Weights of a small transformer language model.
Size: 8 layers, MLP 3072 tanh GELU, vocabulary 8192, 63.3M parameters.
Architecture: learned positions, biases, tied embeddings, normalized queries and keys.
Training: a variant of Muon for these matrices, 7381 steps.
MLP neurons of a small language model. Each row is named by its layer, matrix (up: input weights) and neuron, and shows model dimensions 160-255. Each number is 200 + 20 x the weight over its row's rms, rounded and kept within 0 to 999.
A block is one neuron, or neurons of one layer that tend to fire together. After each block is what it responds to, as a language model described it from the Wikipedia text at the highest values.

L4.up1928,231,233,230,216,179,191,204,224,173,193,187,194,206,219,208,207,212,186,201,189,196,225,209,212,220,178,214,198,255,230,198,188,160,230,251,203,183,214,195,211,261,203,201,227,212,191,198,211,162,206,168,216,205,184,148,182,197,177,213,176,228,183,184,216,205,205,196,218,190,190,219,184,186,160,239,201,238,199,202,160,197,237,194,194,178,188,238,197,159,235,185,201,192,182,158,216
Compound-joining hyphens

L3.up2464,190,183,223,228,207,170,180,171,189,188,224,203,190,226,159,218,221,203,186,193,160,197,210,201,201,186,238,194,211,177,193,205,204,228,210,171,211,176,190,217,181,208,218,199,235,196,192,191,250,219,178,212,175,200,179,191,202,189,192,183,219,200,171,215,182,193,194,191,219,219,194,159,205,242,225,207,191,229,213,205,180,188,207,176,211,203,219,205,208,208,200,211,202,200,198,218
L3.up2500,253,163,185,207,191,204,162,208,185,196,223,205,187,204,206,210,220,230,194,199,186,240,203,191,209,189,195,200,203,195,173,193,209,188,204,220,181,190,207,221,243,202,180,188,198,238,193,185,179,193,232,208,225,226,190,170,191,214,208,161,187,201,211,171,209,240,170,180,197,185,199,195,230,228,213,176,179,185,216,192,179,211,197,171,207,190,206,193,191,207,230,191,193,149,157,213
L3.up2873,208,197,200,209,209,216,213,201,205,178,218,223,201,207,188,195,237,206,188,187,185,211,203,212,201,183,199,183,203,206,192,211,185,200,136,226,193,201,191,206,216,188,220,204,227,245,228,214,214,193,202,242,198,193,183,188,167,192,220,165,236,217,202,205,191,205,219,176,187,230,223,198,184,223,194,184,165,189,238,192,203,216,207,186,201,192,209,202,220,238,187,234,199,217,177,228
L3.up2981,173,222,172,191,187,217,216,191,203,226,192,215,179,178,196,183,182,201,197,200,201,192,174,190,222,199,175,196,192,213,209,202,193,183,213,213,199,219,207,207,196,200,197,231,212,213,202,201,200,235,195,197,193,231,211,195,211,193,228,179,221,216,210,188,201,216,191,189,169,232,193,238,225,207,193,201,202,174,187,190,184,203,225,197,172,208,225,202,246,225,200,222,225,195,161,205
Head noun completing a predicate

L3.up558,210,247,208,196,202,182,212,223,192,206,225,168,211,211,161,194,228,181,196,225,203,227,230,199,180,232,187,173,241,166,192,178,204,211,138,183,215,221,183,207,203,215,197,174,211,179,215,232,186,219,199,204,188,207,190,195,219,203,248,208,185,189,202,179,207,218,193,190,201,198,195,201,219,209,224,200,207,179,164,208,158,203,167,187,204,226,190,140,217,187,193,208,180,162,150,209
L3.up1399,211,167,212,231,200,152,179,200,251,217,213,187,188,168,199,235,228,168,207,207,192,197,210,199,228,183,224,190,214,161,210,184,188,210,182,214,201,235,174,203,219,216,234,197,185,190,225,233,186,198,201,223,213,171,215,189,226,237,226,218,205,211,195,191,210,235,197,206,220,195,219,187,230,202,208,192,205,211,175,202,205,215,192,197,204,186,178,185,196,214,242,211,205,198,193,186
L3.up2198,218,209,201,181,224,212,218,189,185,214,213,217,220,199,183,197,229,189,208,184,182,200,212,230,163,174,198,204,193,200,172,181,196,206,205,187,200,197,229,197,218,226,232,230,168,189,201,206,209,177,175,172,226,216,163,199,203,171,218,210,212,204,192,196,195,211,184,189,179,207,209,199,186,178,210,191,177,195,193,197,205,192,176,204,199,212,213,184,192,213,175,177,228,186,172,218
L3.up2812,196,217,178,173,209,201,212,196,192,216,221,227,164,204,170,241,210,209,215,173,199,190,178,222,164,179,179,184,210,226,229,179,232,166,174,199,208,213,192,234,182,204,205,212,189,175,154,195,201,193,214,205,197,218,220,205,213,180,225,195,215,181,176,214,211,191,145,198,210,189,204,171,178,204,170,188,187,200,204,216,168,209,229,154,153,205,192,183,175,197,168,225,180,205,180,225
Joining hyphens and punctuation

L2.up36,184,243,216,209,175,207,201,188,155,243,206,241,214,236,163,220,190,212,201,205,208,174,174,181,202,215,174,211,219,183,161,206,175,202,171,213,170,191,170,213,205,195,184,197,162,187,214,177,215,183,199,190,196,185,217,219,217,221,151,183,195,225,187,198,218,199,231,237,202,211,206,236,204,174,206,191,189,190,205,201,202,216,220,188,213,186,210,177,166,207,173,190,190,177,193,214
L2.up51,214,221,193,189,181,197,206,184,223,227,209,199,217,198,209,165,197,228,184,184,227,177,202,211,197,179,185,187,228,205,199,205,201,198,207,211,205,198,191,197,171,171,213,186,182,180,185,214,213,194,202,186,168,195,166,207,201,234,214,230,204,189,190,226,176,211,201,189,205,232,213,188,169,213,214,170,167,233,221,202,225,176,228,191,156,175,207,200,217,222,171,207,186,207,179,240
L2.up154,193,224,180,199,217,214,202,196,217,218,177,217,214,195,205,186,217,196,196,191,184,210,208,263,221,202,226,185,231,255,197,219,186,193,189,227,159,200,181,229,186,175,225,188,177,174,176,226,230,200,204,189,163,180,167,182,208,227,212,228,172,187,158,223,208,143,151,198,189,214,209,168,187,211,206,182,195,193,228,220,183,189,209,196,207,184,220,210,189,221,214,180,221,174,169,218
L2.up353,224,262,175,239,219,226,195,205,214,215,205,218,185,148,189,176,210,223,197,145,149,174,179,168,189,238,196,180,225,173,173,211,240,217,203,203,225,220,249,185,205,198,238,160,235,214,193,213,195,204,174,212,193,253,197,202,189,227,177,227,180,169,186,168,199,195,190,199,187,240,168,196,178,188,212,219,178,211,246,204,209,190,198,183,202,205,196,172,173,185,187,180,207,196,247,173
L2.up446,200,243,210,187,211,197,223,192,199,218,176,241,220,210,219,221,218,205,190,222,167,181,192,218,207,229,203,184,208,206,223,165,187,194,241,173,208,198,207,199,206,211,186,178,176,213,219,191,198,188,184,230,191,211,161,190,230,218,209,175,191,194,239,199,163,235,185,195,176,202,193,229,209,213,221,189,181,227,177,183,195,182,213,187,195,184,225,180,177,194,190,195,220,230,206,217
L2.up474,182,192,228,175,201,148,205,206,177,208,206,198,167,170,199,217,219,181,193,170,160,172,222,213,214,173,206,215,201,188,227,177,187,181,183,221,205,150,188,229,224,160,197,215,216,186,236,180,227,231,204,199,194,139,180,188,186,169,199,215,196,180,209,183,168,211,197,205,208,191,221,206,218,171,196,171,187,191,184,191,199,218,183,148,182,195,225,169,182,208,211,227,187,186,205,218
L2.up922,174,197,215,208,191,191,211,198,230,220,196,169,188,205,223,188,210,214,198,199,203,240,180,207,212,248,197,231,256,195,194,207,218,192,207,174,189,193,185,218,189,187,223,180,216,227,220,214,197,190,201,182,154,207,198,197,179,229,223,202,258,217,252,193,195,168,155,218,181,244,190,224,203,183,197,214,204,224,181,184,203,177,197,210,157,214,210,166,216,211,183,198,182,195,191,219
L2.up982,197,217,213,163,203,207,187,194,214,199,232,197,223,206,184,209,227,195,184,171,188,171,191,220,172,221,209,185,209,196,226,176,188,219,198,214,222,200,170,223,217,212,197,219,174,162,219,193,213,203,230,173,188,161,192,186,248,185,200,241,210,209,173,213,192,227,227,188,204,230,209,216,182,207,225,203,182,219,210,221,188,202,180,198,196,233,182,195,170,160,226,188,207,193,201,211
L2.up1352,218,194,214,189,173,205,173,190,206,164,194,221,191,203,182,222,208,201,228,198,178,224,195,214,195,206,187,216,234,244,179,206,199,196,230,159,184,211,208,205,217,181,215,202,185,155,172,179,220,188,226,159,185,212,187,193,234,199,173,204,169,179,220,203,224,206,163,229,201,208,198,227,218,218,186,142,185,181,205,214,209,176,178,218,200,211,174,204,161,210,218,219,161,176,212,226
L2.up2078,215,227,180,203,179,196,209,191,199,208,190,204,212,229,183,186,204,222,239,181,183,192,210,188,191,195,191,219,239,194,175,176,184,209,171,209,203,195,207,197,200,177,196,182,199,191,178,255,203,201,204,201,195,227,182,231,184,208,201,248,212,202,200,191,213,237,195,216,195,181,176,222,204,188,222,168,167,223,229,206,165,200,197,215,173,159,178,163,175,211,217,179,213,198,201,193
L2.up2184,239,176,171,200,177,194,216,191,189,219,226,219,200,218,174,196,222,186,182,191,216,186,207,211,169,213,199,221,198,175,189,185,213,185,198,205,186,188,192,187,255,206,182,215,181,180,211,195,219,176,198,186,210,213,151,186,198,185,208,183,234,207,180,216,195,204,183,200,207,197,184,211,209,217,175,204,225,210,188,196,202,199,203,225,180,192,192,159,203,197,234,177,171,182,169,192
L2.up2232,223,173,203,238,210,177,210,211,219,180,212,185,236,198,200,198,217,222,219,207,152,224,183,212,208,235,202,201,233,180,210,210,175,226,210,213,215,253,180,172,223,172,216,231,182,188,157,194,179,254,179,234,148,202,171,199,217,192,216,214,211,204,229,188,214,214,195,165,171,201,173,182,244,207,183,197,184,197,185,209,182,195,196,193,240,170,203,207,185,203,183,161,209,189,227,188
L2.up2393,164,193,200,218,226,240,203,182,210,217,225,210,221,182,180,190,171,192,195,221,173,210,181,161,217,183,227,211,206,212,200,213,225,172,163,175,189,201,196,223,241,210,222,216,206,165,225,208,147,233,215,195,210,219,204,190,215,213,181,229,178,182,219,189,210,196,239,222,147,203,190,193,212,179,183,198,205,199,229,180,169,178,169,191,200,168,164,201,173,193,228,163,214,192,195,207
L2.up2483,207,218,215,195,169,221,188,207,199,189,170,178,210,215,180,177,212,192,216,205,205,200,197,231,193,163,191,160,165,189,193,206,222,178,201,205,206,206,183,210,217,223,219,203,201,194,204,186,179,190,216,204,196,209,194,197,200,208,161,210,180,209,225,181,202,222,143,193,192,192,192,229,195,207,201,166,206,191,188,192,187,225,225,189,229,212,218,184,197,208,173,220,194,198,216,234
L2.up2533,196,187,222,204,192,160,199,209,209,169,211,225,197,242,211,190,175,213,192,173,228,214,201,198,204,209,184,248,178,174,213,186,253,205,189,198,214,210,199,193,175,198,228,215,236,167,176,224,201,180,196,198,230,225,159,209,207,190,176,194,242,234,198,190,179,194,186,184,180,209,232,202,179,189,201,226,173,196,201,191,231,201,177,186,252,191,181,179,187,234,169,204,212,207,178,190
L2.up3003,197,191,170,231,156,182,164,183,203,220,177,212,228,192,193,235,234,205,203,195,223,220,213,233,219,216,196,182,202,175,194,175,232,211,172,201,239,221,203,194,207,254,226,217,233,163,212,227,243,200,201,228,181,189,207,171,216,203,202,243,223,248,193,214,240,232,194,198,205,185,209,192,217,175,217,210,209,181,202,183,171,205,216,219,172,188,198,132,194,220,189,193,198,210,206,203
Compound-word hyphens

L2.up28,200,216,213,204,226,218,203,163,182,178,225,209,195,212,187,182,230,164,197,165,187,173,208,220,182,198,206,210,216,193,169,191,206,188,162,190,178,210,208,239,211,203,194,206,209,181,207,189,194,201,206,227,185,207,166,210,200,170,177,230,194,188,212,176,174,206,196,213,194,186,181,219,203,190,223,217,193,172,190,220,218,192,216,202,201,203,214,192,217,194,213,192,203,176,236,205
L2.up300,210,203,255,224,224,184,198,213,208,190,207,204,158,234,190,230,205,198,212,212,177,204,180,178,168,187,167,206,187,190,232,202,172,177,225,173,210,192,176,212,199,175,195,211,234,164,205,180,219,227,224,194,164,238,187,197,209,191,238,191,220,192,202,221,200,216,206,193,226,194,209,209,197,167,147,192,208,235,183,205,209,192,205,227,177,193,224,185,188,201,200,201,182,193,213,193
L2.up480,198,199,173,237,214,209,248,173,238,198,211,173,217,192,169,150,223,182,199,193,208,193,195,190,188,149,220,227,218,158,241,212,191,206,196,214,225,244,185,200,175,225,242,178,221,228,184,217,189,214,223,195,149,218,204,194,203,197,164,224,200,195,178,192,196,209,194,184,238,209,194,192,209,201,205,182,218,209,183,191,212,181,207,232,191,174,164,207,212,201,192,197,208,223,222,200
L2.up656,178,203,160,210,222,209,184,198,204,235,197,191,189,195,187,209,203,159,190,169,185,199,203,232,205,188,168,168,198,201,221,216,191,198,179,219,174,196,213,210,207,197,209,183,191,224,205,197,153,221,220,146,218,227,190,186,198,166,196,206,237,171,208,220,195,206,213,190,189,175,229,200,204,218,156,196,189,203,216,162,200,170,229,212,185,189,231,172,197,192,167,170,199,215,210,219
L2.up742,212,185,167,201,219,179,210,220,198,203,226,212,230,205,206,221,234,183,170,203,172,221,185,239,205,195,220,195,209,187,219,236,142,200,201,195,183,189,190,223,216,210,216,190,206,170,241,228,170,235,210,166,198,183,217,173,200,192,212,225,189,168,210,199,213,183,191,189,171,172,212,218,158,155,199,187,182,177,176,193,193,172,196,210,190,206,193,173,209,206,176,179,190,171,205,207
L2.up797,207,205,186,226,214,209,206,188,195,227,240,221,195,195,198,171,218,186,186,190,184,226,191,210,188,160,215,211,210,177,187,184,205,218,222,183,215,227,199,197,215,209,193,191,204,165,215,200,192,186,210,216,183,211,172,190,210,186,169,206,176,200,188,217,217,175,175,165,204,168,166,185,186,205,179,198,197,190,222,210,214,212,203,185,209,215,217,218,241,176,165,220,194,207,210,213
L2.up994,177,190,201,204,198,177,203,249,223,203,189,187,199,217,188,152,201,199,216,228,174,224,188,212,164,176,169,213,190,192,204,249,214,271,197,214,141,199,210,186,195,188,236,203,218,195,198,179,179,225,168,232,199,194,208,152,208,199,184,189,161,248,191,222,178,181,197,168,229,175,178,199,191,180,200,206,216,200,201,190,202,223,213,153,175,189,193,222,194,237,210,179,190,206,197,211
L2.up1322,199,191,202,200,154,222,196,225,235,199,240,192,216,225,202,214,210,182,181,205,204,198,159,201,166,196,171,240,203,220,194,195,200,187,203,187,193,200,216,194,194,199,225,205,201,168,213,187,182,182,183,234,267,188,199,212,236,169,203,209,177,197,198,185,216,218,188,189,237,195,232,202,198,221,184,202,188,211,139,189,164,195,192,234,201,200,198,165,231,189,188,187,209,241,218,203
L2.up1537,174,196,213,191,218,177,189,209,207,191,200,229,212,194,206,205,201,211,159,194,247,184,225,199,202,211,181,177,218,189,194,193,226,212,167,210,174,214,210,222,214,214,196,177,172,204,202,201,201,197,194,205,226,189,208,189,208,175,193,184,244,191,130,171,176,196,215,179,173,182,178,164,209,206,175,203,194,216,217,193,192,203,197,192,218,205,201,201,205,218,197,198,167,194,188,209
L2.up1680,176,224,222,229,188,197,199,190,188,206,185,219,174,224,209,184,185,214,202,193,182,193,224,222,184,194,205,166,215,179,211,208,138,219,182,198,187,165,221,216,251,204,183,171,203,230,199,222,233,177,223,171,192,160,201,210,205,220,208,230,200,182,203,206,209,180,210,197,193,180,189,191,184,217,185,226,190,181,192,204,208,224,179,204,214,185,185,195,221,209,201,214,147,245,175,205
L2.up1706,234,158,208,200,187,203,212,176,213,153,193,196,187,199,197,172,182,203,225,218,182,216,176,270,184,179,212,177,201,212,173,203,191,198,170,149,213,163,221,215,199,192,188,178,197,185,189,209,233,217,203,226,175,199,177,189,189,208,213,212,174,170,159,197,198,202,199,187,180,220,203,183,203,175,240,197,166,194,216,171,182,204,180,193,201,204,215,198,202,178,210,199,208,231,199,221
L2.up1716,201,174,215,193,205,220,184,191,183,209,192,226,251,205,194,206,180,217,162,195,188,208,173,211,188,206,201,172,208,198,213,201,170,185,177,224,222,176,182,211,172,193,168,172,179,197,208,213,201,209,184,210,187,217,203,207,235,204,200,192,170,204,146,211,231,194,185,223,200,210,186,196,231,181,198,206,226,211,190,178,188,171,190,203,183,193,227,216,178,170,201,197,189,248,210,193
L2.up1932,183,185,223,209,203,163,184,216,190,159,198,232,197,211,220,203,188,210,168,196,173,174,177,221,171,218,180,177,169,197,225,254,177,227,216,227,181,171,249,242,207,230,224,207,203,198,168,192,241,237,203,253,238,213,241,201,194,203,204,231,182,183,183,204,216,194,170,183,193,183,164,174,237,200,177,206,170,239,194,182,180,201,218,172,212,211,186,198,182,194,209,211,165,198,238,182
L2.up2016,207,192,233,218,218,173,201,197,211,173,206,204,177,229,216,207,200,204,217,205,215,203,205,185,180,189,204,189,179,218,198,192,190,175,206,247,202,207,217,175,205,179,182,203,227,195,154,200,225,231,183,175,153,223,189,186,185,222,201,187,208,210,166,178,193,210,205,229,213,198,186,222,246,177,180,184,159,184,204,184,203,190,176,205,197,182,206,195,210,193,194,185,169,202,189,189
L2.up2272,243,176,236,218,201,119,218,207,222,204,194,201,221,228,212,212,171,229,184,185,212,217,164,195,224,190,203,191,213,151,231,219,200,181,202,201,214,197,209,193,174,158,205,226,204,129,194,214,212,162,216,232,199,206,229,194,189,203,196,241,225,200,195,213,175,202,203,205,183,191,218,211,209,207,161,213,238,194,223,183,187,179,218,232,213,207,186,206,173,186,194,219,182,220,236,200
L2.up2999,160,184,221,212,223,197,225,242,218,195,243,208,170,139,187,155,185,213,205,183,173,192,179,252,194,181,215,181,209,211,197,231,223,199,206,220,194,199,209,168,165,205,161,218,183,181,150,181,205,173,199,176,170,209,170,205,203,208,181,219,184,195,210,208,216,188,188,173,212,227,242,178,170,188,158,155,183,164,233,206,208,207,219,187,187,213,203,214,191,249,207,176,170,211,172,212
Word-start fragments, especially Gr

L2.up15,173,207,198,218,203,212,175,174,229,234,219,177,246,218,175,192,186,231,219,200,186,205,186,234,200,206,247,197,233,177,202,166,201,198,194,163,182,228,249,156,199,208,213,170,180,200,220,244,192,177,218,186,201,210,208,216,203,207,191,183,225,212,214,190,193,225,156,217,190,212,185,214,222,216,233,205,178,181,228,183,198,182,197,215,192,177,206,209,185,195,180,212,211,218,153,252
L2.up24,180,196,207,197,219,207,214,193,215,205,150,225,187,207,221,212,236,182,196,199,208,214,229,172,204,191,212,196,201,167,221,228,208,219,214,199,178,227,214,187,174,210,186,195,226,225,222,195,213,177,239,227,151,163,185,210,200,218,203,161,192,149,152,184,215,175,207,194,180,188,180,174,241,201,221,187,208,192,233,155,167,208,207,199,215,185,207,173,210,216,187,201,214,186,177,178
L2.up381,195,179,213,208,194,217,215,197,192,217,189,197,205,194,231,202,184,217,231,211,192,202,170,187,204,183,223,209,210,192,196,153,183,204,199,264,221,199,193,190,231,199,204,213,175,214,233,195,186,160,191,168,199,187,181,171,176,176,180,202,192,215,195,214,200,206,229,188,205,184,209,198,210,210,170,216,216,218,200,200,220,170,194,193,208,183,207,192,225,200,206,195,203,202,187,224
L2.up582,216,179,161,210,238,201,227,244,192,212,171,171,200,205,198,186,193,200,203,201,220,204,180,189,230,195,184,230,171,185,225,177,207,214,187,205,221,188,168,193,217,194,174,228,174,208,225,196,204,207,212,177,168,179,227,213,197,170,174,190,198,225,175,213,207,200,218,201,212,174,182,181,187,172,209,198,214,181,203,161,210,218,176,189,186,175,235,221,195,197,211,207,218,219,193,194
L2.up1261,222,209,197,206,196,180,170,178,193,180,238,240,200,209,218,179,210,175,204,167,209,225,209,216,215,192,177,220,189,201,209,191,211,214,212,209,171,173,191,198,231,219,197,202,235,192,208,220,158,239,169,234,194,168,199,207,193,202,193,241,186,174,171,199,246,193,178,209,192,206,200,213,207,215,215,203,199,196,179,185,186,166,204,197,179,165,161,233,203,216,192,206,200,200,188,243
L2.up1320,194,201,186,215,216,196,179,188,204,169,227,201,213,233,216,182,218,232,202,194,176,209,211,200,195,194,202,208,176,215,177,216,200,196,219,205,175,223,197,212,251,177,227,195,203,221,222,168,192,185,280,195,192,186,223,212,207,197,184,200,235,191,204,214,217,245,184,214,211,189,194,244,244,214,217,179,189,196,229,182,191,195,180,183,171,174,171,228,220,216,209,192,205,194,178,216
L2.up1321,208,196,213,190,196,206,168,234,205,201,208,190,184,201,187,202,217,194,199,212,216,189,209,212,214,195,231,167,221,226,198,195,207,219,164,213,201,209,240,184,182,168,230,196,212,220,219,232,187,228,194,219,198,247,217,194,184,228,229,184,214,203,196,180,208,205,175,189,187,251,194,197,183,182,204,201,213,177,234,218,205,218,185,204,205,173,164,207,225,264,192,213,208,161,196,224
L2.up1844,186,216,180,226,177,208,197,202,198,195,201,184,193,195,213,195,223,169,236,173,223,238,193,203,184,202,207,202,193,194,210,210,189,200,189,202,176,197,197,188,214,197,217,200,180,238,227,195,165,236,167,214,165,213,201,187,191,207,170,228,207,207,204,200,222,226,159,205,188,171,233,212,181,229,214,204,223,195,172,221,202,234,180,194,192,171,181,255,217,210,204,211,215,200,187,250
L2.up1853,180,243,196,208,237,213,164,189,204,201,208,195,208,221,193,225,196,183,200,182,208,210,189,168,181,168,170,210,221,188,198,204,262,205,188,204,172,211,191,230,219,211,177,200,203,234,250,207,173,214,202,179,180,202,225,166,212,198,188,234,200,223,175,208,202,206,191,207,196,198,196,180,200,224,223,209,224,211,211,184,195,206,199,237,182,183,162,228,201,236,186,176,224,191,192,241
L2.up1910,228,192,222,202,231,189,218,188,228,219,175,175,230,173,210,185,182,200,183,178,215,212,201,222,226,202,194,177,218,209,207,189,220,166,226,218,181,202,200,222,217,218,227,233,173,231,215,208,175,218,202,219,199,185,222,194,208,213,171,223,192,199,193,190,181,216,184,184,180,172,234,175,171,176,207,175,209,213,190,193,175,195,176,165,208,169,169,225,210,219,197,179,218,194,225,241
L2.up2057,237,207,218,204,194,189,211,223,187,204,205,216,200,181,188,185,202,184,204,179,204,202,179,179,161,167,189,190,230,198,175,209,235,204,210,188,214,205,186,205,222,185,230,191,219,202,205,224,194,181,230,196,197,208,212,178,174,228,191,213,216,201,200,217,214,176,211,179,190,201,217,187,182,218,225,193,189,199,187,191,185,204,229,169,172,188,181,215,184,194,203,199,212,173,153,186
L2.up2426,201,155,224,213,204,239,212,200,183,199,229,192,191,200,219,155,232,200,204,169,211,219,189,173,208,220,206,170,212,211,196,181,221,223,237,204,194,211,211,213,203,185,197,224,175,213,196,202,209,172,203,209,179,187,195,197,191,178,188,206,219,197,207,161,159,191,215,183,182,201,179,212,209,219,213,185,213,174,213,218,185,201,210,207,199,206,217,221,142,204,197,180,217,181,194,229
L2.up2558,196,206,207,200,220,189,184,193,184,180,187,213,219,185,229,202,214,194,190,195,178,167,200,200,176,183,228,181,215,237,176,204,211,185,181,198,175,208,206,214,176,191,199,192,210,195,191,206,185,161,211,200,186,213,200,187,209,203,154,199,174,173,186,200,203,163,231,199,150,208,187,209,175,242,207,214,252,226,214,180,177,203,189,184,222,172,225,208,171,194,167,211,172,226,196,177
L2.up2763,199,212,183,211,225,150,240,194,170,234,181,194,185,200,226,179,190,170,188,177,236,207,171,177,211,200,205,207,199,193,216,224,194,226,214,236,172,212,206,186,200,205,181,173,205,189,233,235,225,171,215,226,248,156,235,181,196,188,179,212,141,200,208,216,239,190,200,196,200,215,196,179,204,219,189,232,231,214,213,198,200,185,213,181,197,210,211,219,213,234,211,193,173,169,199,220
L2.up2815,220,188,190,199,196,200,221,228,214,180,186,192,194,156,190,168,211,195,233,211,214,214,200,201,231,211,198,173,199,202,181,196,191,210,229,180,205,210,217,184,221,203,187,230,200,219,224,171,228,200,209,196,231,186,206,198,210,187,212,178,195,210,186,214,204,214,226,199,215,237,213,203,167,204,196,130,214,201,230,175,179,207,192,195,181,204,181,144,168,229,190,188,199,195,219,196
L2.up2964,232,227,207,200,220,158,194,205,192,213,189,199,189,207,199,176,180,164,211,174,195,192,168,189,203,163,195,215,188,186,197,205,202,219,209,219,177,198,201,229,215,196,182,155,162,229,221,160,189,182,212,216,208,209,206,185,198,183,169,172,186,212,220,217,188,221,216,234,217,186,200,202,186,199,189,200,234,165,184,197,194,186,240,229,164,223,212,247,197,220,194,228,216,191,184,192
Agent or group nouns

L4.up165,224,183,170,199,173,199,168,222,166,177,195,240,199,182,196,245,155,156,196,213,149,194,203,211,172,198,214,210,150,215,204,197,218,207,192,205,186,180,223,232,203,203,231,216,195,230,216,240,205,239,171,208,213,228,206,191,201,209,203,201,194,213,166,185,167,208,225,193,201,211,186,191,225,197,236,166,190,164,214,209,196,204,191,220,236,210,173,199,186,190,196,177,207,224,169,201
Consonant-r word-start fragments

L3.up743,231,210,227,194,224,226,197,187,210,184,196,195,202,203,201,208,190,221,194,200,209,201,191,165,190,188,234,172,225,240,213,155,177,217,203,171,184,219,164,211,219,202,194,182,184,176,177,229,191,200,201,191,186,205,233,184,202,205,194,173,168,176,209,212,241,170,226,185,180,228,209,222,189,206,198,192,196,146,228,172,203,205,209,197,183,202,229,187,212,200,186,172,180,212,228,197
L3.up1936,205,209,180,205,226,214,147,181,226,205,226,238,190,191,214,214,204,214,206,179,203,188,185,200,229,219,185,215,203,197,213,164,193,218,188,200,205,176,201,217,220,193,159,220,198,198,163,201,186,215,193,213,173,191,196,154,199,208,226,184,174,189,210,196,223,214,216,167,199,215,178,179,204,192,225,206,194,208,218,224,215,213,216,193,207,160,222,168,206,195,194,212,188,215,225,186
L3.up2069,173,160,206,203,198,225,197,220,211,203,220,195,187,167,194,174,194,211,217,174,211,222,183,159,215,214,212,182,229,220,202,162,203,200,196,200,219,197,212,214,210,205,216,199,208,196,221,215,209,168,203,201,157,208,197,173,181,166,203,210,171,201,195,189,229,181,203,212,220,162,183,203,181,184,226,215,203,224,187,167,235,218,210,212,180,208,168,202,168,211,208,197,164,188,206,188
L3.up2713,243,144,204,202,212,163,202,200,195,182,177,208,246,207,195,198,204,230,223,211,171,196,182,202,166,194,184,201,213,200,215,170,212,171,172,223,191,200,209,210,231,162,189,183,241,151,238,214,167,190,211,203,219,190,206,245,201,208,212,217,204,209,174,230,203,228,198,213,198,187,202,169,179,208,239,213,164,220,207,221,182,208,206,191,227,199,216,234,191,209,184,206,227,213,202,222
Word-start fragment "ass" and J

L4.up1975,223,192,218,179,213,178,206,193,195,240,213,187,204,174,192,177,203,224,197,177,214,243,175,165,183,222,182,187,163,202,190,156,210,216,200,180,169,238,195,193,201,175,220,194,215,226,184,208,207,207,187,192,193,167,172,188,212,187,196,203,199,177,197,177,183,222,185,198,180,164,240,222,177,222,190,212,190,171,195,204,183,257,199,193,220,203,207,199,230,195,206,204,189,214,186,200
Person role nouns